From a checkpoint of a small transformer trained on Wikipedia.
Architecture: no biases in attention or MLP, untied embeddings.
Training: a variant of Adam for these matrices, 3041 steps.
MLP neurons of a small language model. Each row is named by its layer, matrix (gate and up: input weights) and neuron, and shows model dimensions 64-319. Each number is 500 + 40 x the weight over its row's rms, rounded and kept within 0 to 999. Numbers have three digits each. A neuron's up and down rows have the sign that makes its largest values positive.
After each neuron's rows, "fires after" lists the tokens most often just before its 100 highest values on Wikipedia text that the model never trained on. A number after a token or word is its count.

L9.gate340:481461503456536486543441421490470492446428535501390482470478459566551500556558498512440562517525475550503487518500459538590489495524476521504502498558517515508394503492480526508521467478524560523575487453488455497518477483532538563508595473569474495444473513489518576480510465518562441513501437474462479513459488518447482471480483481559493477486516474499560551490521544541494478502553408527474408487609481499512551410508537512588530522501560464505515528488527488525489506428470487505467548539501565495534493569466492494453469486465514504550460489505492471452502609514515509597550503494563531510526498473512477481450452516554497559528563508558469530545482540528395532519435528524525497491501407480502505487474495452430514531443454376500511554556403542527473415498519483
L9.up340:550445460497465440500444508512424501467533529505533440588510555484450433502408522534485514601532503463573425437443471500526459582518576486536511426473486464419479527411502501471442528512508468514456460542513500561490515527507472540500482478463530430517521424485449483458495453532531460577472439517490463512563417519546561528462536456494500546533459522419499496497516522495469515497571445471480539517513469465472549480376465523543517481343498492535500541518472499500515528486468501499585544552487497549547469518516495473482492471443573501490435441453541551493446549563543476549480534493513472466555512501447465450508516522510437538546512539511538467540500478501469589505525479556445499444482458463474458523511512435450545521477459481460533528540467526502485450507470542
fires after: " " 24, "–" 18, " |" 11, "6" 5, "," 5, "5" 4

L9.gate461:494498535461501495502505518528579518549545528512549497455484498503515538472481522455601536534562493554506506523510500498432453524431495567560468527481534442507482445498504534568497498499471493519536457542570448458487530530441486439476489525498521505566488525459526518470484550584536457499530494490539430527512538500473506499466516456512579423492540541460459519388574503455432511510425498576513483513566423637476441496459549486511519514445522470530538528487466474578546593501417583474446462453498479508496443499489544402531477527437491477500463502459554469550555419494418598512514516448491545526493481510488429412538491568557469465479482537563413545529526479488522498571496481432475561485470482476545529545499559526560470533429446416457449490438405456435470458537472553
L9.up461:496488525457435452490517529551458460473523557450420553444501515567505466491560518460473573489425493492542525484465523472474491447498557546445463443552528438438508551562510500524496541457546437492468526459467431508424438469501498595523526567418497435565503498504528467508493507437519520549487557531543426487489489490420486562488465541494555520478516454452542469485503513491519471461517454525477515484431428486489510556469524477524432472522483574526372559428476487584505524452532476513448418572403517550463467478502504520500523494532500527543533510545449439519518539412521565537528472495440528487460535488471514489541509487468451482516504516475470519482467452499522440467475507477518438481482512469465475461510505526464474515484490463496498488558539503637514503506538581
fires after: " R" 32, " B" 17, " b" 8, " Bl" 5, "M" 5, "R" 5

L9.gate844:538478457528454585553497491489527509504492443483397429491489498492516470530483549563480444531498569568457459546496448523491471520517456521506491567499496461532463476558584473544449512484515455580515482427506523562467384523503509520582518485555491504544504492527559537452567502535514493513509468542465440594504469525484489528504535473504467528473537439492522546461532501428503487484468487392548444534476461498519580517482569509518506529479496490463509514489480502482503491487479527454498496528469462472431480547495404457463505528496474522560459515511505533570453499529493508488533554540592483521544545520541493458455473503529437492450475448489485522556526449473450522509481525480489552525465461492513563559489543392474566609480465538508549523569418505519467488526557533
L9.up844:457504529511574525512552486450463468481570469541449438494460480512500506542447512528518469595549583445522487465544480560517491489526466482482427448523508495558416434517514511481557554517484512540553504467464535528511501442486510468513585592479453477491487488597497516476539525589534489514508445418459490466458450537568464570560516472420412531532548505488419492571503505501481475514422503529556506532471454461521466512441489565572529571520513587430451498456480533432537519485492475479497514505478512456511404446519529528384547431449450546513537469460488511474549457520561584516427409463525587524551467465515537539510458492495510495484471546526470497476411516548527480517495463469507539488440499518495482479480520415463513475483520439518439508484574530457490492449512513
fires after: "," 50, " and" 8, "." 7, ".\n\n" 4

L3.gate53:499540491454430498518456518584512508510523544518453542574477476543498474501525485490497444483509405488560485510483479510501511501451502570492606522534516434490459557435553516473449467500545520424522458488460458484519450489512539599505493517548490477485505494515516508480538528555485426428546528542445525389511523469488525488513503481536480579571512484547548479487550548503477531511541471507509482541515480547441509455563497487507408574463515450490529480520527506494512593528481571501486537543507512522454537468550487498484482432461487530519574472540511427499572571553485526499439453529476486432533516524387478509550511448522562553554552532439486489489478480556476468481474544510543527528500529558553514471507516471552554461483527444535466418482523494527500487571541432
L3.up53:508466513530533532574516520498492516465476443443487529468470546555559440510532456474514497483467497487542513500492586581511557497495603488514501523551504509502502515484541483475475469516549555494387507499530455542443504526495536467497451460512464499522479544509446509500466448503481559485490517494506556464513527507550508447514460558508508525602535468539535508463515518485498488517535531495435499470586502494484522519557516455431517478439486567467517454478523519523504449507596451460447540432441482509529525590463410570523505425460431542479468496456500485486520544556526481454465523506473530475479555595483435509546512511465522425530462485467533495530479500547424476502491532603559541495474526450564470459565566471589521561526502512515437464467432531553467526497608472
fires after: "1" 32, "2" 13, "3" 12, " He" 4, "4" 4

L3.gate680:507515514430452481467506505518395480498539468495537509514477486538509503475508468444562535518465430514501454500543469463551521515502495429489525512483491464530494434571521592492493561475531493495574457404518520481525481484531485511435519497507544576497509503534468526556505516546528496509494475498515541482467524521537476547480474541527385512453602502463517496517510520505516508500527475536581464520449500488523513488420433573492420492542479484534477504448466509548542527522534506471466416522530477505495578529526484540429463554491474467517462469553489495527525512421551471465514626543424443433504399462479511469510437566528509474507525537495553472571510551459467540517490494496458466557418457440492427492463552491469496524457477492501457468494516505461582438477538528
L3.up680:488443482526416594556483411529509558465464453489422494524482611527518498510562528564476501435517500504491492466471510490515550447435536531588508498494468549506506505516513539546504458554559520464514515481502487538535501559516405486481520425501415499504476496511531554544443519550542481479524488499503508471530558391569492492525468524520506412535517482556481514542456528529540470441458512464516467476508403458571503542446549529471488544511510449510470487482486497535507563540538484551423459522452540477550533544502526481554535483498430493537521520490495449604536504500473470496522473452439458445511539523501385516514543533469447513470498485433516534505460510519493468525549452488490548545476539549524475481464567492525529503508474538589489543470545526506533472411427536
fires after: "2" 15, "3" 14, "1" 12, "4" 12, "0" 8

L4.gate867:504572471483484480485469598409526438533537459436463516499571556437464456503544492508467463515490552475556582515505484537499460484488490396465463513483491456518463505462520480557559474489507482517460494463442517553519523472507534501548519538510465472553503481498522492523543515417482413474414522483508548507487493440543484499476499484461509507465557458506510544510536461515470586501501507518603504507526498488479511572498518484542539549452477535523505518478497469524470472522558501477467500472505569504499488458491400532532509484513510458398505495569543511492517487515478521473494589558526509573475485411506478549459572452513481464497597582521480444506541486576411523581465516432564458497475482475510491477489474496473457489479505489546493451543454451448529418467517544
L4.up867:581510483461497449507435530480593540553515534442512476421475527471548419476431483488527467553509531526570581501540464535541497490550450473533491506511443536445459486459469497454478453510607517502468497503515492493527495528510532477516509575492493494488466539559539507498546512456484495486494506483513518501480561510490462516558502493547413561532512511377460513509510535523527488542522501474455502589478495460481468501481485406564477491480586477552459570453488523553513475466515452572536485447495544521410447510497507512496502481524506528483508460562466568499485494515562551516471480514539508603480508511554491530560469566497483577497548539532528537439453486521497505522455509528489476535515507527422475527483483570499504460439499400545481415575425519450456455482523541
fires after: "." 28, "3" 11, "6" 5, "4" 5, "," 4, "7" 4

L6.gate65:486505506489529478551485538566542626508491482512432499556537593497458431533428533477479520489565482538445488507517382501466521511531453560484532460500510498504532517450503493491484461524462485499461475527487506517508456509494560464479480520425483443471502526544539527481528489546517489428481511504465458489533478501497440493511483380473464463525492511560539500499528533441558487477534539430431474460467476499515488603529521550434537493541493451447557531501464506500549469471526384470496492500537448448490472451548530489472573526449529501471523478579413456482457502417501542491467501507487468588412488470523480496465487482451546528453475425574509551476481593504548533483487479478506503476559466443577461490516390499577551530468487551455550419486485591468557472489528502
L6.up65:513546514528529428507454482514501527505427515484507488472537500500469410430510605524478529503483485553477445454507519482551503460515474502577522488515527435439473545558631514487497507492463455499585467595448514505523494445478493445519457486493533409486517466465475541503474414523425422484479517488493471487519468478487480510516456462545481563482529455488410507510528430513494532496515455453502505558461542490493503517517508480533498452503498551477472592473495483506423506478554494491529469501495450488465530480516483534605461478513523477491528489614429485534511569483501463463476482439494558569465431503554503489532422504547521497484526499473504467549513517467527479520542518591449466482527555548562528533440495501504537458477554483528604545505547537569454529445417505
fires after: "," 39, " in" 11, "born" 10, " ISBN" 6

L6.gate761:469564567532604489513541552498480572519474485509553488466490467504488529530509455434494577538511546540463472510539469512520496506531465515522439505517520491475466503530488496527437585479488520475497550548489513563466464508498467432502530543532583469478559609533546646523497520513504532496450514482579541525478538557449495531536447425473552453469437527476527527509478522458491494445468477491531480445499475513457451542464552551499498487513525462495510555482513526476471493463482421500520474493522499493472553431533530430478465478423522511453521489567481533508556513551465533507502518474550575493483525451468469532536546438554461460484447591494497526467521497536452505509550564453445536462574585519500450482487447547544438519464505435525543514520450489502532516452512484
L6.up761:513468437499491504488457468513470551602506517532512531475484531525529492526517542462486532521510476540488492576440518404422502488410553487488495536467465454527498554565523435485476492503508437476414502490522478473507477507514488548441473558535532552431529505472524542523496527525491527529463503547479404414498425527535453597521525539472507530551456522452447547499444566562482478493517512566481503528508502457418450515482560529469434472525449474534388455484444524512558533568481550485535499499419484477518499432529512529531449529474474523556474491467459527477511484475481496637452438473536500479531530452526502431527538510532516484543544530548430397472499520462486446467591482572451544475528533546444492441457507452563461491502519547465517511505549440537512517439468531
fires after: " B" 22, "E" 10, "B" 9, "M" 8, "D" 6, "G" 5

L4.gate661:435536470510510516515508495515577483533453478475498499511502518419484463483562458490495501537471537470468487469551443490564497513467498497484413504428578501512464478553457495502488521532482497490437491500440465520464531519501533435567503507473458475508495493490525437508529495405503504526469462444530513498497503518465506517552447504490571473512593475518513457483499529454513517521403481548460532489501508442528464490511596499510483469525490510526464508446541471467499426459497505457515464436498484389513450433554487444432512429548468550479542495459482524428468489499497519448535531508494493571471467480573526424549497496518482519432445560513526484420527433483514528510423533438528459493409543540474445497450512555433446555466491455453483515567459484501469459455488394
L4.up661:644506455489516489490516434422505509495510499531517579485546505513545524480488426514521527503490437456504425559466490525440443489471440500537513502498514515505494451472480466585430488440519480570486498496566464492492525491519530443544516477497438518467545499484509540522483460497478510419524389562468475562436552529527433587487488424484517488465458468477605435562536548532535532553525562506507510445481593464500480407478474510571524460512504469543536439464494495541495477492522513517478468461468536472489520575479506558462538520569479515498485568492546502446465481493498504456493597523501505531542497507497480508525499538459517482551550517487520517484570493422482505487447594454583434479568529496553517546492508488486475551453455527437454471503506523469504489512458512
fires after: "," 74, " |" 4, "." 4

L3.gate70:460490465462558529508531455520532488512526514505502564414498466531508495488523533530472442525509446474534530575499491512492532445452509427505633488397505436471465490507476620521519447489535471498507469469499499531452556459492543564481489488544473514418481518517516505532497485611568473498513528506528514507455524460558497546536441494539429534398474493504518502514432528553460550520568506529493479477545495471535530533508492533502456523441475502523472488450549532534435496520458530562486436470499467424599502480484517508514428524479492592582557450531435498501539544526459531508494529505487498477488488462473495647441494552466499486579479500496565532490493458531499428500506569530462483572426514498527527507507468361526480488427473487471431432446475535506579391530475511
L3.up70:414455539511579463540436566483548440489524458442414475501525512522583484524559492531576573541466530503556468536544527511553443450463501519476539508505525510451464531503457474536476478492519501452527485439472421539489502474493514500533521490509466579505523515492554487482473498567456558550538558478549477453475521482560514470494452550487411515482484535509536513509459530537536499499531594450591501426527443497487482522460571522456541549497463511461516520461514538577514413477425561510427479542482529490466501449484509445508527469506505526475556517542553458586545431492471516511470499507505482474492460462418519467425543531447473432510526479550559423453490482514471449450556496553439577552482490571476502448494477466556495501498458466453499427534465457458451455509455499
fires after: " " 37, "2" 7, "0" 7, "1" 6, "." 5

L8.gate487:456420490547475496537551611558512553510540462459470487441493493463481553516518506471545474609514518502497464512506488555464545538598458576430540521594483465467432486415547585478387564559464539458484563507569489487574489467568446515542506560558560491512532484454503441503494486514472437551465448460551517525495510467482479498523481546522517531522515503510505553466498444548475539476444504545562515474455501473570536506476434512475479533501455535465573477453457467542443492546526406496418453489521464502524534522509486609535481532561492451508486492396538535516470486521503532492536521418455524489532518504475479454479513499502507517518471451547504513498523519514431490529508526469468527476531516502517465471578491465476495505481487487505482485485492556551535524541513496
L8.up487:518465476434495495533543521518493587528561403472512437481520429526418551509472440538495447540501461537502502472481528540530520553511482500452486423445524514513491559469549486483461531536536527489515542491545433502527472560482476485553480489471464482452543445572525480404545470518493441514476487438521562510484489537471501525559511516485505533590553533509511541484490541573457565527538474471521537504428405491543457460484414489527511557400409462440526520523465410490432452497445496459439506566498510468560517488549536569464472459444493489489451500435484501458527499466559518404517428521476523488494523553536453443462499514479535505538479416530469452496528474505423462542532438447490528625545580547502437519524475510503541452485561507526508551480576509474505516501502487
fires after: " the" 21, " c" 17, " in" 10, " st" 5, " en" 4, " back" 4

L3.gate576:482516507530495555482517415500489492408488474522541491524493491540416576498463538509483484543524511499547512492435438454549520457449486531496522478533560518415462524479498538476471461464530564510490502420482524496480488496482522544480447478584492516442477552448498481551432505520503447511462431473422409502496477482475560591540494452530487475508487517547508490455456545526516551425486466452548505499572449530497551526495525556446516459452506521532560495481511543508427477484432501584457469499554474462527442501484546558460519480469464548526587414530519499476506437491448502524446557564404542465488487475483579442435496547499589542575506502465467546523522532513547472465500488546424525574462446451554513419549441465495393519439535464456452475512498464520513452550510491
L3.up576:442558491585442506477520375511496464442506463503515547516433460625460572538534540524441462548514480516556528518441455439571539426511464489501487490543511481396501532480462504491493510452489480525530463505533505465484516532548493580476463493522469556449512510418496505546445524509464438543528522485439427492521458472465527511477553460511508510522489528502465490488452558514499449518464459397546499481592459478469534492481506472470505524464491497570506482522539510450506495508447518572421464549520467480502477505500580508512523481501519521489525452471529515500506422488474526576453543529499502425487489506451513457435523539439600529508520523464462530521528448499533510427496523504454513527514444528530495484563458458519468445515514497458442502501498456543559530495391484
fires after: " " 41, "," 23, "." 21

L3.gate17:528550526463524478494444585433522538428508441433519451507510549472515484521492461551520432549529571456483546490519484519488499529514536548453495495533491564452506467532494496510484532463485529450537470482472498544589462501450483539492483471418582544517441531500507431464545449471461466457516502400560517545491486562504495480507503484499546476487612504533510501448441552492475498490505523508463438492424477476600484544505454546538528415526562505481461559521532478495462476422519484503508488444430436436551486492532538522465494452479473510488487471492563548485465534473467542447431486550432523576464504558591514504489497496543399522461486471474507477514479562516584482503484506487514526513469485572494514459457418473510443510398471531483524479594494535551550449479480534
L3.up17:523544538575474517543437519478486527438496484469506452496554500464555538433587515530512474527462518504559497537483528509456453494467536478495582420514474525478518539522477505463538392498386518485500466538495593469585480562438400570489513504391486462546473500431502455501577488460486542497503531440511464481591526493517506471497498504478534519501478553493497486483521517456473492515504580455421463477480497415596452557420447564504515542524506546486526524512582480526516479445533570508545442549405435501530489493518562468469509506512498413453503459454519463504479511582574476477519525546475558553594480520542469552544533449543445487512452470458526529437529482520499511499473504481509508486435517512482523461503473492503453553488461495484550530493521485534449567460484485
fires after: " " 51, " (" 21, "–" 4

L8.gate435:567497514472445566546485524542518505455499481456485508557489573482429484489529483514500527517460492539526489445491507464547466494538478479534489520535503490472410514443496510489451434499536493514523490509535449540525444434517521487502539490482517512491489466507586570545579492536477483565449560525532502491512565533519510486471546422550503464517583535488499583586493510514464475439514440501611425473512474473529549518446474534514485491525480534381510466521518436528564512498521545461443521484561463497436497504450421523529470536481479513472606549412534550550588527484542535509528463477493513370510482551551509490450490499557504589450540475456503451554516481461508517431528569512532497494520454485498490431429522481464571473511505446492473513488497484502412549580458447
L8.up435:485543469548532474569531486506514503499423510518479477544525539440476422511513472506502524516454440456528487453543495467496475471474498478481527453519540501486377441504529583526419483518535463465520515495416512484477489456498486525508534431471515490474478539443516514559537506435489464459475519516553526506441457516570468394531568419571484467544493412484478491448442481578437572507534563546477569591467480524485529494515552568594499540526523526415524471447542479540485504527479468531526522485476485480525447487488521516522468512453457553519548428485527473462481561470641568487504514464474531505492512583511414447406510530507482570545452533527464453424480463478414509500443480456466489476522442522454537490505484506419526410464517491444447514532505524543495540497465534
fires after: " " 47, "%" 7, "|" 4, " %" 4, " |" 4

L8.gate486:507504548531525464436513508434500543500505504509515471496524560496557485469477430514522484432597491510473473412504541519511586524469490421462478513547470494405474433496411475513475491425525562422527517511423534562513430447484495560490493511453468564457483504574491455533454490471483484508569504437477508459536497480407526443559427525502411512534481490536518466515480527497523509503523504412518559461587520500486454537456502544487417409491525584496514496451498575479487510532499480550541491462513429583476460503500436429537475494539505545456456455495428532464507568554543521432496438422472494559535494529490529554442476509487516512433493489519499449485452528522527533490442535455456532503495481457519566545495435489436513524444444482519475559509495491464412479478485520
L8.up486:438460544521508495476447504495511511537501488437512536512454497508467495482441398498545482543506449424370475470431482460543405511453543535456547526449602426492429551525546503452478475502533533555503593475484468516544448558512538522495551512476520486461557504525522512509505488493443509506538479559474504508475495504493477436474487471496422519575502515430485548570566565503594416466516490431547492487499554518470546485559485487567470487488458455481487493409485487439583499525493458489522514496528461508533467485440518507560449508511467478539471515451489494489564474458603507473557508508429528459513512546462504543458507481516524506613484523525529533505520587543530520524514478462473522591424520503486498522583472546452515510489505460478530451479545549493507450494574407
fires after: " the" 49, " The" 5, "I" 5, "The" 4, "." 4, " Y" 4

L8.gate25:451498521496481419462489598512453495513507507496547532526452510414541505496432451545518431495507524461472477488542483506492549523518525519494420491558476465523452553411514500567485532546442474489477514494519454524560497480558544503474476517476477504515466518484577498443507516502509474505454562492490536496467481466513477451535395519490465471458511529480529490524541434499501498495492484483543548464472517453488520509499531519463530498496521493461521542484489536492610499520451464406463535520489563436525545439552570570532575502523455471507527516527503541480556566471558533442521551469543549466502492518541500448432470528574440440471481494552485495507502457523528625514461516517480554514490507550535477486513458406465513532443509445516471512497499517510471483489503578
L8.up25:460502536525467465436511415568475507493491548500479486465476561534447479492528453482535487499454454523476513514437591441467495475451510521419515504559529515555506517467561507506548525519477582488498518479563484564564454500462492529499528529478540453448479473573507541442513527609477471540485513479461495472490483516506515537581508474463532574530521480473467466554498456568545495439543549512435479562442484548489483527603501478536410521526448535420520512454525479489502441485560549497511531564487575473512463541519468519515505432577561488462570367472467427533514525532594494430557511464543486479578431573526528523401537487405503520487533530511528558517509412501487503437471437486446514492503547527478456540486456470478526513540565513644531469496461560532466512519502495
fires after: " the" 42, " The" 5, "od" 4

L8.gate404:408524523452424547487548533475506488519441541492544485462501490488445440499468422496441564564452538477555592451467499511487504449489430495466587475565513562562473463459495509496492445518523511442530502529489452528464440491485520490530532570489486561481537489471507448486494522568486449528417543500520542453524486500511514470511508487472439496443607492499503485548525462507481612517537505549494468599490478506487551489538562489474502530512526503478499484452457491472446529535476545453438504549509534495517451445512498557505517500547533493451576538435409536505518535508521458509538550505532530493444515539522489527507498460506534593525533519472453445521518413445445464498448555468511538431499452503464528547482585523477530387494527490527561493521542542564458595552453489
L8.up404:442466480497502508445454543414492500516528462537505546495497483494485493521424495437521461462545455561523476565454494615500458487417508493476498451520456485535515462574535468534440539458551614539419525572419498518507431461448478476486520521561511466555468528542536429484499561580433485523439485467460549485488451508498493553525487505508527503502595515499518525547549538496480565486488476576537457516432597515534471447589480543488508499467468510497482543421439527494490491501563507490551462561518496566497542485531523485474484541473475478478523507452437543473415550620442432474501584435562520532532435445520529556495487468492490456443484536543477457584448516500517493446507458502542495453484511497479432528488564485503457541510493508570512464493482568525479507510535532
fires after: " the" 22, "-" 18, " |" 6, " /" 4, " s" 4, " poss" 4

L6.gate203:446511579572538493500511469530460474519504496571473503492482469487532558543453420454560508555432523519559471516503546482488497553543451568461478449560514503479457555436532530523500512501521467517514550461473502555494438525541483487504468561516459465478508529470534554468481504554528515543471543471468522521445461521433508484491488455539430387451482522538456512510464505490535492474520463500536535496537473510424465520469645614478572469556515473515536552454532613446511441447470458523440495514512501475541527463525506502429564420486564529485508604506447511506480523490479510540552582595533547498474555516505481528468510489514435474497505538436504575409486514500517470501492499468506592458518544528507498489488502580508453492448487451524449509505457479517436484494499566
L6.up203:506519514495483484448546468501461488475465473474443489515481517501479508560425528459540451481454467504560450530470464539458460548460594492539515534491518464483501522480541513456496440374490448441477499543470466492434488599513473501481497500462471503451546481498529470542545529537530474555453473551417489519505479522545467493441521554509562489515404466474452511533543466450491539450516497569513453426548450514487480499487549579503536575459497479510463511510498482499502483483472534514497476509465551467525569468509493480518494506459526564520535452431539396389530521537490496557471560537501491525579491501435530481507506533516459458512537489423545435434461541542548512478525466516474560488483549480482512558478514536528554445486507451545429428504427537507544458470459480
fires after: "S" 11, "E" 10, "J" 9, "B" 8, "D" 7, "A" 6

L2.gate369:444407586571507482441548476505529461539483520546469497448567533492508446493520478521444527506518561504531508425529486501509473542575544474436609444514558491490462498517493542513493517515511444495515525489558503517492509505464537493461495449500524443467421446511545434473512444448503520535514486496531496557530484479521526502446492487546548530457498482503446483456457509491557494502432462438483463454538513456519515542507475485463500542512546495542491479513597492515502507513473469607508502409477426530533499496463467540484465514521567532559483509507577542503492472450608498387515451397470549513526514560544523512514523556550424494567425443423539442493463420493482426450472530519444457557429501517504510530503536549489491458485446535474589485535504465483474584470537472
L2.up369:530519446526539470528408456482482495483528545560536554461505505510481451553523497473451509471515457539510494471520536556496514433486531476516540540509503483449498466475567523538522424495488477512530514513460500465495496457470644546436535510543487500539527490525556527540524470473489544583541496534451492471516515508532488455519540507528457496454613558465510537495499416477460497532433533489469480476471533494521444503562499464493500468513484478540481494494543519465484460507483488486521478465498534543483469457462512525447518486448486575461499528558457507530526488425435400542528484546466502505564429530511488550544508461515522477551484429540533453535516503492482518477498489503546483512544476452540489496539493547483508511520551509534550449512484453469480466539523501
fires after: " " 24, " |" 23, ";" 6, " am" 4

L3.gate77:517516517466548384514492440514496450506447471455397495494519480484525414442522403439538453551545524463481502479459558448476522469551502584537494426487580518489470382424512496503496489479506466545404531424465537492545448589449511464519402500479544534485494514460520505495524498482463519508506444453484514506483525459554519441515490385530556488483514482532531482529521414501508514433456514508461514486489511499502540487511591444522522473478563491529455518485461490482472458489499502499544442559496442502425456483507526532478490519439555476509458511497516599482511537449486494533454437513451482525503501528483465522503545550516460418534466565507485427491483562444541496518467501486489428530526550507481484499537402473575445467458560503510529461512449476492515478485550434
L3.up77:444505503462511520474527423536550516508512493512543541443546506496492539476522471508558528471523482474420518569487491455512444468420507493576611487453527573469485483514530526498489494418477564499514495516518493541510477540521539576470515471447467469484479498519548522549408492554578478462452515501520459520491595516593506514531471461516496539493536533566464519512451504473474522493551461585464571482540495521474514601475460458498464505548543495499450511537442536544535563478476582509588510446554545522505500501538538445539463547466598522417504532470461526485530444489475540483499424523501510541499568496518488548431468536398495549493423488459481504464464499508542505516480526470520493537525479499485487425471506417556511431516542556528486460457557493467479520500487528
fires after: " " 41, "\n" 6, " (" 5, " |\n" 4

L4.gate351:494528481509555503540518476547516495524550452513476529505516541390473543496542550477486591597550535495526518447512458520537434505416546490467437486507491502493455524501562516523497472486602502519482489461497436562522518498608520490526521439593471511445449493468533486490446494496477477566489487497513541553497591478517481462538520517521460524469515472517424518504494495509474513532416546513487548538425495582476479517445536445568501449480453513517408521495489500470388446464572528417493556485463460485515482523501479487505534514559559534422496514521394522559499502519554487518515473443565542497456464464614489458500537516587493542560510504514581450506520450455502552538500535502522525520493544480519522555457500510499484471478531529442512525491492534539564461544524450
L4.up351:468491467515488509522495486461545514569521533511519569535547554450473519475501453466486577497443510433531544530586496528494510484449496524500549505544529507546411483507486521464480375465562509521487497437557407503450482530501593484501448495461554491433487497506455492525522464589468491495435466488484452438504518535488547438498472499531519518531520530488501458481560455474577532516518473501439475494475462497554489562522472464519444493565548546603477434494501486548491511466493590434474506454574534516517458494548473469484489468472456564535605443463571468479508511572542538572519542428519501535519475490518506553554449541523521487532459517529528499487538420527571495537476498503542508541526585452456487447515547524489505529486484453473464454567486520470487539482511509
fires after: "." 76, "," 11, " (" 6

L4.gate465:548520534488513491492498494539524477434507598447541477481533547509499544426581457516509561492544470548409546505498515551509499541510516569491468433493480450512462523514497525474540507502626468484403527486453503464475490521467586462495470527509466511511507475479529448571475517488470513539512449497499505487476435444486486491503448525493552574435493590553520444460539558539440532496517472496492494485533463500500484544496525515477615452513503528511475566474567513599462395476458464459525419522487453564522529518496543509529477417471507545504482545530485530559439509482456471435521420570506538535450453500513451502526556442529523480495484575506487459475440559480533513496465404507480474492493498516479485494443491537526482572480469507506489387540471571478533517504423448
L4.up465:497452473528473507447528473508475437525498513503474426459575517507543517427559453553505486524446423427483547542470484508451479454478435491468550493471499383507518530596433483493487438510503526473472458524538508516540482538524480591448449455488478551524431481577458491483494427510470514480511520525517486393505537477516489485474516518481539475503543531491512511536505521533490557539502459593536489458467520468563519532485455532489435505479414487537511568514464478514500460515514534494505468486491509472583565590501494492518434543498479461479512457522538489429549508468487508510587509429526563449557471581451519502466572470497509454507502546449449534464465471559506510543473471467481527518508538503493545461593451493479462565539419522533445495484479468482479462421474458
fires after: " " 45, " (" 7

L9.gate319:531511509494479480484540571567462421464560551516500428499504525563492577490495476494567504520489537505646537474548494585494482496541523526493441460516547515511509468521565479550441525504526501468551554440499514531571510539477573430528548480515497577495464516436482472520575486555491524478465489497462489496411452495481534493533511457548478494481531460482553460481453502527498531535509485537498509498499451519481557485558477483457536452548518548500481513482485546493473460518470371497529529474390489452497544445428489491499527518524490552474506528501529553554401508421433489499504525537543496451580605459488438518454518454525542535564472561520508436461486546461472557485449517525545458478525597485464575419452501528455469476498557470508436539559523580451535529486464485
L9.up319:516530462533499465517476553536455512425539494517446411495475459542482588447533503516504486490439473385507465607494520524487465514530539525555447520587520486493575477516547489501530633520504555483522562462442536561512477577488451568511478541534466506436470523475443528563566500577458468529482485476471597520502469525576478638464509467474521551610462456530533478503535504509479499483521524538447503526537488480594486428548465427520483437490532442442514465465496507551494488516447482575516502491515451493588552514468470522475457506459443474495443537480481458462482449489469440492479510517447533467525582526515450549500463466467469541478451539503479495467569527474578508538492472490478503515512562507456538456512485429571459504524539445501519569570505539449538525487551459
fires after: " " 25, "6" 10, " (" 8, "4" 4, "5" 4

L3.gate742:540429528481467439504495535521535472537485477480552479502470457481522528488520431477512478499478440481499463508505531470560440488495549415545567533445541434528447460485483516575406480502468431538542509454585486471480517460491562495428513433475434505463462474527552449433457495414436522509515532474506498529479521510511500444506490518547465491433552465523516471537553472453472525540539518556456482525485482463478522583416555445535511473495449489459530527518498542518469467478418546524524516423500461495454499529493474521431464469505569516529541456559567456588498534543530500488495525491418474424534517533461502560581552526551473534548464583507558491552484509496582455526476567519451462517475528487490491497546536473489514468430567446479478478505449513543496510542526489
L3.up742:485437458507530467488509510502497490535453442462590538513494478494514575551480432447510554471517389478519513543480576455534517552435573521555511487449468491477511501485508493545391509501506403533476477478521473434440497506487603455502484497458480564451518478486557434511523538512507536535529504456524557497504489501481515457493502511475479461476488505518550505480526481503480549561551546570444536525474500457421447563471534490536522432507522595506448501585452567503472489506417502533503498434448512444474530552470504515432502472497529526465517480509493528581484564543494573479454541522448468493481505479435540561504501535540509524509520549506525546566523501507609513511480485498477493543460528484499485489546451470483574538456546542497451423469407554518512499480529524
fires after: "1" 18, "2" 14, "3" 11, "6" 8, " |" 6, "0" 5

L4.gate790:593552591445542516510499559463520469463468448465502515549486469431463507545532492492473473540525556493447484512566447561447490480592442507535385461504512504493399460517627585580507541493540526478535493537475552561440470478520522476518506486497475483530522486482473457591467532472451422469521561515522542521460505550464476541543498524553495502365540446517578437522484469502533476491428544497516510510539498590467484427484490570522554458508532451401458553450519508495495521532505477549521487442453491474490492444513496535488486435484562585494460556481532480478483509551443534450492511525470483519475566493467536515569505513489500565477519464554486486510506531575513522555507488505519530572450506498515503527469584497539404561473581480490548492564432564482574411506476466
L4.up790:533546520527552531497513506554468557481384469490526535502524499471514549591476526440525458466497506482452450472454569517489510495493577426578536536535490558441533523475477509509523500440512475519541434439500488508434519513470498507452527478489488488476482449466479530481463579514409544523638560504529499521489493458529499508475543516524540478507552512566491451531480469537544521465505472492495482518541501502451483488471571509522532459551542459489504495494475439463512514511466536467550466369480434450518530429420516452465566413508469516467548453474483463508543466450478565496512513513460423529478514532492477514536475579484540549522474476401507504438576452559527492503463533501463478567489564559529472508508495458531494494549549505529506505516497599506448537493566432
fires after: "1" 26, "|" 20, "2" 4, "5" 4, " |" 4